Part of a small language model's weights: normalized queries and keys, 583M tokens.
MLP neurons of a small language model. Each row is named by its layer, matrix (gate and up: input weights) and neuron, and shows model dimensions 128-255. Each number is 200 + 30 x the weight over its row's rms, rounded and kept within 0 to 999. A neuron's up and down rows have the sign that makes its largest values positive.
A block is one neuron, or neurons of one layer that tend to fire together. Before each block is what it responds to, as a language model described it from the Wikipedia text at the highest values.

Description: Main verbs after subjects
L7.gate151,226,211,183,168,239,226,163,219,184,224,187,235,180,274,211,138,202,233,224,232,170,208,216,213,218,213,248,211,207,176,215,236,164,195,257,189,219,208,208,153,177,187,166,166,206,249,130,229,174,177,213,179,249,238,231,202,208,193,251,219,220,208,195,139,156,190,245,176,198,236,215,210,252,223,152,190,206,192,174,161,252,169,244,227,185,238,162,205,158,206,174,190,262,189,184,182,175,208,187,143,158,185,258,174,184,217,218,206,136,152,240,231,236,214,190,202,185,229,198,166,208,202,240,169,222,194,199,224
L7.up151,174,175,242,240,221,196,200,181,225,190,200,224,173,217,169,203,249,219,161,236,187,132,245,163,157,208,223,215,209,234,182,167,278,202,287,208,213,168,246,222,223,247,192,204,153,231,216,215,178,191,216,228,214,140,220,212,219,171,204,199,254,201,209,215,160,179,177,153,249,169,189,183,210,226,226,241,211,230,215,212,228,195,227,194,196,259,157,148,247,199,199,204,141,209,220,215,184,252,177,181,204,237,201,213,154,195,178,220,206,222,165,233,207,226,236,195,262,211,224,188,217,176,195,224,233,231,182,191
L7.gate196,205,197,188,183,160,203,218,172,170,175,234,172,259,188,174,247,223,201,234,194,250,251,174,224,193,144,235,195,214,174,226,197,216,220,214,203,164,196,229,219,225,235,167,229,172,150,199,205,166,163,181,253,233,218,152,245,143,163,202,186,236,234,228,176,249,156,203,193,203,210,207,188,241,210,212,144,232,177,164,179,251,216,164,187,184,218,180,178,185,193,192,141,195,200,227,211,201,171,185,226,205,198,196,203,201,234,249,204,175,226,172,199,229,225,164,171,214,209,182,201,170,209,226,160,124,160,210,259
L7.up196,168,162,225,196,174,205,199,170,206,152,211,210,183,202,159,253,206,217,243,182,188,254,211,197,196,197,171,215,198,179,221,234,205,231,246,181,256,146,201,188,256,215,185,239,214,156,229,213,185,201,199,179,232,210,182,167,202,197,224,196,201,221,207,200,212,143,196,163,190,215,202,160,182,196,210,186,206,226,233,196,194,188,196,195,147,197,188,205,226,224,217,160,156,272,199,156,191,235,231,173,197,169,225,185,200,193,206,143,119,276,213,182,178,163,225,191,257,146,147,190,189,163,194,186,179,188,232,206
L7.gate207,206,230,235,179,237,188,197,251,202,162,208,234,249,176,235,159,195,199,196,243,222,243,183,214,184,192,176,217,196,206,177,204,218,200,191,135,226,205,239,184,223,175,197,164,144,175,143,260,216,196,221,232,169,205,150,219,206,206,194,186,250,226,173,218,185,219,163,189,250,220,213,214,222,209,229,238,197,258,184,137,104,222,224,233,194,206,168,230,221,190,183,162,157,234,163,181,242,206,204,154,256,215,229,236,231,146,214,243,250,256,220,216,206,202,185,178,136,206,205,192,172,194,276,175,221,193,149,246
L7.up207,190,168,168,164,186,192,179,181,235,181,199,160,181,212,216,240,221,215,211,177,165,222,152,205,189,199,148,197,216,206,208,167,207,207,161,196,174,178,166,144,253,207,181,225,129,162,177,219,174,188,164,171,150,176,167,205,185,168,161,182,206,233,161,202,202,199,208,228,242,172,231,276,198,181,169,201,249,228,200,203,155,199,177,193,178,247,165,139,189,190,204,193,172,195,195,232,216,189,150,195,221,237,162,99,215,173,204,158,154,239,231,196,229,176,158,219,194,173,221,199,198,216,199,234,223,277,231,185
L7.gate518,171,186,210,214,206,251,221,233,234,176,243,239,245,214,217,193,199,198,190,150,155,179,140,194,195,173,245,226,246,178,230,205,187,201,170,199,216,171,209,179,165,246,178,176,163,225,194,231,230,200,190,193,201,192,215,202,177,190,212,244,185,187,160,187,194,131,209,261,150,229,224,165,177,143,129,230,276,212,163,157,231,178,215,186,148,227,163,207,206,213,246,173,197,206,192,202,130,213,194,214,217,202,224,200,195,165,236,240,207,261,224,236,211,163,202,203,215,201,214,217,204,151,229,224,152,232,214,203
L7.up518,175,176,211,139,207,217,209,202,175,185,282,184,199,197,221,140,185,191,209,142,230,237,185,214,203,224,189,183,222,200,202,234,276,206,197,171,263,196,204,214,189,230,245,214,206,174,188,221,181,168,167,241,198,182,206,263,177,195,269,259,195,236,216,230,215,226,178,205,188,180,207,221,225,201,186,221,212,228,168,235,180,221,242,174,169,200,176,202,254,206,266,240,197,214,168,209,189,216,215,173,183,127,203,195,175,216,174,215,185,195,198,191,220,171,237,263,183,210,197,168,168,207,201,242,194,217,236,218

Description: Mid-word continuation fragments
L3.gate469,199,186,163,167,203,189,220,187,234,142,220,203,259,215,168,232,168,241,172,174,236,248,149,236,165,206,176,172,184,208,223,196,236,121,204,137,153,185,191,133,128,224,178,182,162,169,226,218,216,189,198,232,207,229,184,205,176,239,179,219,192,193,213,224,221,178,209,242,166,172,185,195,287,211,172,130,216,215,202,157,197,190,201,180,157,199,201,260,171,151,202,180,205,220,207,184,252,185,165,221,176,193,236,202,170,237,214,227,170,232,190,176,185,210,179,216,193,241,176,216,233,149,241,202,160,220,157,205
L3.up469,153,188,201,196,139,165,217,174,204,140,215,226,192,210,206,205,226,209,227,218,234,219,195,209,185,225,215,238,222,168,196,267,206,195,238,196,240,230,202,131,244,214,164,177,162,184,233,236,241,206,224,212,237,154,187,143,168,183,192,216,224,188,166,227,199,167,225,232,146,219,222,194,238,182,160,217,221,217,205,188,228,247,175,231,185,199,186,185,198,199,238,203,156,221,232,191,212,192,202,236,210,150,245,191,170,158,191,235,177,208,174,202,163,164,192,175,192,222,180,196,170,157,142,286,187,214,189,138

Description: Temporal subordinating conjunctions
L4.gate124,218,245,190,166,226,251,217,148,144,194,186,248,207,209,131,173,256,212,210,160,157,198,174,186,164,178,174,230,220,232,280,208,130,160,199,155,226,235,159,229,164,160,193,160,235,209,170,129,201,187,185,179,175,195,264,288,182,221,243,259,178,181,240,241,210,162,236,252,205,240,242,259,236,174,182,190,269,239,185,237,251,244,172,166,211,221,180,156,192,221,211,204,200,174,185,190,179,235,213,224,176,185,162,209,236,201,206,170,193,169,250,198,201,175,200,173,204,203,191,167,194,210,233,196,201,250,246,238
L4.up124,189,191,172,121,230,215,191,187,151,176,201,250,232,168,189,188,208,214,223,147,216,219,224,231,161,205,183,193,212,232,227,136,160,237,151,183,198,168,214,194,225,252,228,156,183,146,169,254,202,173,182,242,225,203,190,176,224,240,150,235,204,193,202,230,210,212,230,234,176,191,155,213,167,185,160,216,189,257,238,192,187,165,206,222,218,154,231,178,217,260,180,161,213,168,174,188,202,176,231,171,204,207,148,221,266,244,229,203,187,165,223,164,246,234,244,218,237,179,229,221,212,228,150,171,132,161,194,195
L4.gate386,203,237,190,148,214,183,211,240,182,166,169,191,207,222,174,173,150,214,257,198,144,214,194,201,192,149,188,212,196,211,225,151,209,213,195,199,169,191,233,224,208,234,154,217,154,242,182,167,249,226,210,232,161,229,182,199,236,235,239,225,182,258,218,181,186,227,217,161,171,246,184,217,185,160,236,200,151,143,216,307,246,172,216,186,194,187,163,191,207,187,182,186,210,185,225,190,208,154,245,206,228,187,200,176,223,192,199,187,183,195,255,205,188,214,247,190,247,182,211,183,174,173,249,168,162,167,201,215
L4.up386,239,198,218,232,180,187,190,134,185,191,178,197,162,184,195,164,155,183,199,245,208,226,175,155,181,205,181,175,131,203,182,208,207,210,146,158,186,221,198,158,220,127,153,141,229,176,192,216,192,183,221,256,194,225,220,238,178,197,207,195,220,178,156,236,206,262,276,273,238,167,231,204,195,149,179,240,229,239,171,257,207,132,171,203,229,193,177,238,219,208,207,165,186,172,245,171,197,209,224,221,160,226,202,140,144,197,239,137,184,181,208,228,228,152,209,193,180,225,196,169,205,200,228,241,148,235,160,158
L4.gate724,227,209,192,219,216,181,182,163,191,212,163,237,203,171,235,172,183,237,170,150,168,197,236,189,194,206,213,199,205,206,212,200,171,201,217,129,161,183,213,232,224,214,186,150,191,216,196,182,197,239,219,254,180,162,213,185,228,243,173,233,218,211,225,147,211,182,231,244,201,222,213,224,211,215,189,198,236,221,205,210,184,200,181,171,210,254,250,175,203,142,207,180,184,212,221,160,238,225,151,184,137,135,216,218,256,192,205,222,202,201,184,203,193,242,185,183,199,218,171,125,204,190,166,222,235,173,171,245
L4.up724,221,237,211,139,211,216,173,209,219,197,166,177,198,208,178,171,188,186,181,235,210,188,193,196,224,169,175,224,228,171,196,198,203,165,181,239,187,238,172,222,258,207,238,233,222,153,178,177,219,245,200,156,208,265,156,202,215,154,202,240,188,203,253,268,190,143,233,256,180,212,246,151,170,249,139,177,217,189,208,213,226,187,202,162,248,200,197,183,221,247,183,185,199,195,181,199,184,188,191,183,195,168,174,181,181,166,182,227,197,220,206,187,195,186,192,198,219,210,202,216,167,201,166,200,185,186,178,122
L4.gate905,196,203,218,155,270,180,273,211,249,133,197,242,190,230,222,170,207,215,205,139,202,192,163,209,153,192,211,224,167,169,183,215,168,210,223,160,220,219,187,239,216,246,206,248,221,215,158,211,163,204,159,229,181,258,270,191,187,252,153,192,169,214,210,174,207,186,201,251,219,170,162,167,169,179,171,245,206,182,166,205,234,225,227,160,161,198,286,217,240,195,240,186,218,164,182,171,273,155,266,235,203,199,155,217,189,162,220,187,187,230,242,215,172,223,208,171,226,198,189,241,172,141,228,155,172,178,192,199
L4.up905,245,169,233,168,220,230,197,253,195,180,230,269,196,165,224,183,194,184,191,115,184,196,193,229,216,241,229,198,225,181,193,203,170,214,167,211,191,271,108,197,190,220,233,211,166,195,213,203,122,169,163,227,246,193,180,179,204,263,153,184,192,202,231,205,243,195,221,218,213,165,205,186,225,256,205,197,215,163,198,195,226,147,187,193,192,259,180,206,203,172,178,224,165,225,234,167,237,208,188,211,152,185,228,202,229,188,164,162,195,230,214,235,190,209,170,189,211,231,204,149,215,222,205,205,222,201,218,217

Description: Determiner after "following"
L7.gate49,190,129,193,186,279,171,187,251,192,158,203,209,221,210,141,244,186,198,229,155,207,249,221,149,218,159,173,218,201,186,204,278,238,232,225,177,223,139,183,250,157,184,203,218,197,189,144,152,211,156,235,242,218,184,222,220,197,200,173,159,216,236,238,203,186,195,234,223,220,211,153,209,245,190,244,206,200,214,187,186,185,179,232,240,166,211,245,208,221,215,161,181,212,217,214,183,203,165,164,233,140,234,164,215,238,194,152,239,227,210,237,192,184,198,220,205,159,179,117,138,164,189,221,210,147,234,215,247
L7.up49,175,177,215,161,200,200,198,187,177,160,224,220,182,245,211,119,202,188,188,163,185,155,222,247,152,208,194,224,207,114,247,188,234,251,203,189,216,239,204,217,202,224,176,194,206,190,204,231,162,170,184,168,182,245,214,212,200,191,240,206,198,169,167,176,207,179,228,241,199,193,196,183,192,204,170,175,168,242,197,233,177,185,202,233,179,217,211,216,216,150,272,280,157,185,227,247,213,304,250,134,138,212,147,203,187,186,199,175,194,184,185,221,192,222,225,177,139,196,193,193,200,232,201,238,195,199,189,191
L7.gate451,213,175,150,188,200,226,174,159,198,184,174,181,203,218,225,210,204,249,223,153,205,183,135,167,205,188,264,227,201,220,188,189,220,177,192,206,167,206,212,176,191,176,199,231,181,198,167,246,235,215,200,232,186,226,199,221,167,214,174,174,245,175,213,183,179,201,227,232,171,230,223,177,176,210,229,209,179,187,185,158,217,219,192,214,178,259,176,178,219,234,188,230,183,138,267,213,233,197,180,219,212,229,155,231,205,173,194,189,208,240,224,172,185,192,183,195,149,239,177,163,196,193,239,194,213,214,190,153
L7.up451,209,228,184,210,146,160,180,162,222,211,174,216,193,220,259,212,203,215,289,213,185,229,246,165,157,236,206,187,185,239,202,234,172,230,222,245,151,205,143,213,207,214,251,238,222,181,157,217,197,183,227,211,206,252,244,195,233,215,228,222,205,151,220,199,180,211,246,222,207,183,218,184,223,199,233,188,162,199,166,169,249,162,199,205,223,194,222,173,200,201,189,146,211,168,180,223,222,148,203,239,205,203,207,206,194,192,196,125,188,144,220,226,188,186,174,173,191,213,205,136,177,205,180,236,193,221,190,274
L7.gate536,200,161,182,225,192,230,196,223,182,126,247,173,209,207,181,171,215,200,202,223,203,221,227,188,178,170,203,249,167,178,198,265,221,160,230,198,219,187,198,164,197,126,242,159,171,171,159,190,152,176,162,210,208,207,174,168,183,197,191,235,191,197,203,245,226,178,171,181,172,205,183,220,209,228,160,141,210,221,178,225,206,194,206,225,236,211,188,154,235,236,255,187,164,159,204,207,191,194,181,178,198,202,182,216,178,209,193,232,184,205,185,235,215,176,194,217,202,185,90,177,166,159,229,214,177,206,216,213
L7.up536,195,219,170,220,194,233,202,227,165,225,171,210,217,126,218,177,204,187,204,196,205,190,173,223,163,232,216,184,245,216,187,227,164,194,189,186,203,217,187,235,212,207,249,251,177,234,190,200,155,172,186,214,229,181,244,194,251,232,208,187,226,218,235,194,170,170,200,225,193,196,212,197,198,254,236,210,203,230,210,211,185,180,166,199,207,197,230,208,227,161,196,206,215,185,230,245,188,186,174,223,161,186,202,193,178,170,174,236,242,205,171,197,188,211,165,190,186,219,228,169,197,201,154,184,175,129,215,269
L7.gate987,202,172,185,221,228,226,207,220,190,221,180,244,241,193,168,182,142,205,219,220,180,183,204,147,207,172,225,196,226,207,195,201,151,197,236,196,225,144,178,216,204,164,187,187,171,202,160,225,165,172,172,214,230,241,231,160,215,214,185,181,200,187,173,199,206,210,217,226,238,163,181,200,218,221,163,168,252,189,180,207,258,185,187,176,214,243,199,211,231,263,184,142,160,219,201,177,198,205,208,195,173,222,221,203,156,138,230,195,175,222,215,277,182,230,207,174,190,235,125,216,129,197,178,219,227,169,240,193
L7.up987,195,191,154,177,210,177,223,195,220,156,220,204,205,219,188,211,190,208,212,196,205,183,175,212,180,192,208,176,192,228,201,228,195,160,227,169,197,152,184,201,191,199,264,205,189,269,216,203,195,135,170,170,193,212,241,205,206,185,179,149,216,176,259,166,203,197,247,202,181,169,131,162,225,233,167,150,242,204,198,190,199,230,207,223,195,223,217,183,229,189,192,236,163,180,236,218,229,192,231,192,252,221,170,217,231,210,195,255,214,169,204,205,169,210,171,215,200,283,231,213,175,195,164,193,168,146,187,199

Description: Have/had function words
L3.gate137,213,189,226,148,260,171,142,203,226,246,152,228,202,216,172,259,167,231,191,196,174,189,179,186,248,207,225,203,228,189,190,202,231,186,196,176,168,205,214,149,173,201,179,226,224,221,136,172,160,199,211,228,216,213,159,164,158,217,244,149,189,211,195,185,276,218,236,182,241,205,217,223,205,213,206,177,195,186,153,214,232,173,216,185,264,224,161,195,166,204,164,182,191,189,205,229,224,190,184,120,177,143,210,185,187,239,181,222,209,241,183,207,187,243,230,163,198,180,231,151,191,171,224,195,199,222,214,240
L3.up137,200,199,177,171,214,223,196,174,224,194,142,219,224,190,203,173,137,236,236,201,178,247,233,163,170,193,215,223,201,184,260,195,208,186,216,233,208,144,177,179,179,202,203,215,176,247,197,230,221,191,164,258,210,246,224,177,187,196,175,187,243,194,235,198,217,181,139,160,182,240,174,195,276,139,197,182,232,232,218,251,210,137,191,204,166,252,162,195,185,219,192,193,163,207,187,194,189,211,225,211,183,206,208,214,190,170,186,265,135,214,223,226,128,229,274,199,206,242,173,176,210,185,176,185,200,168,149,161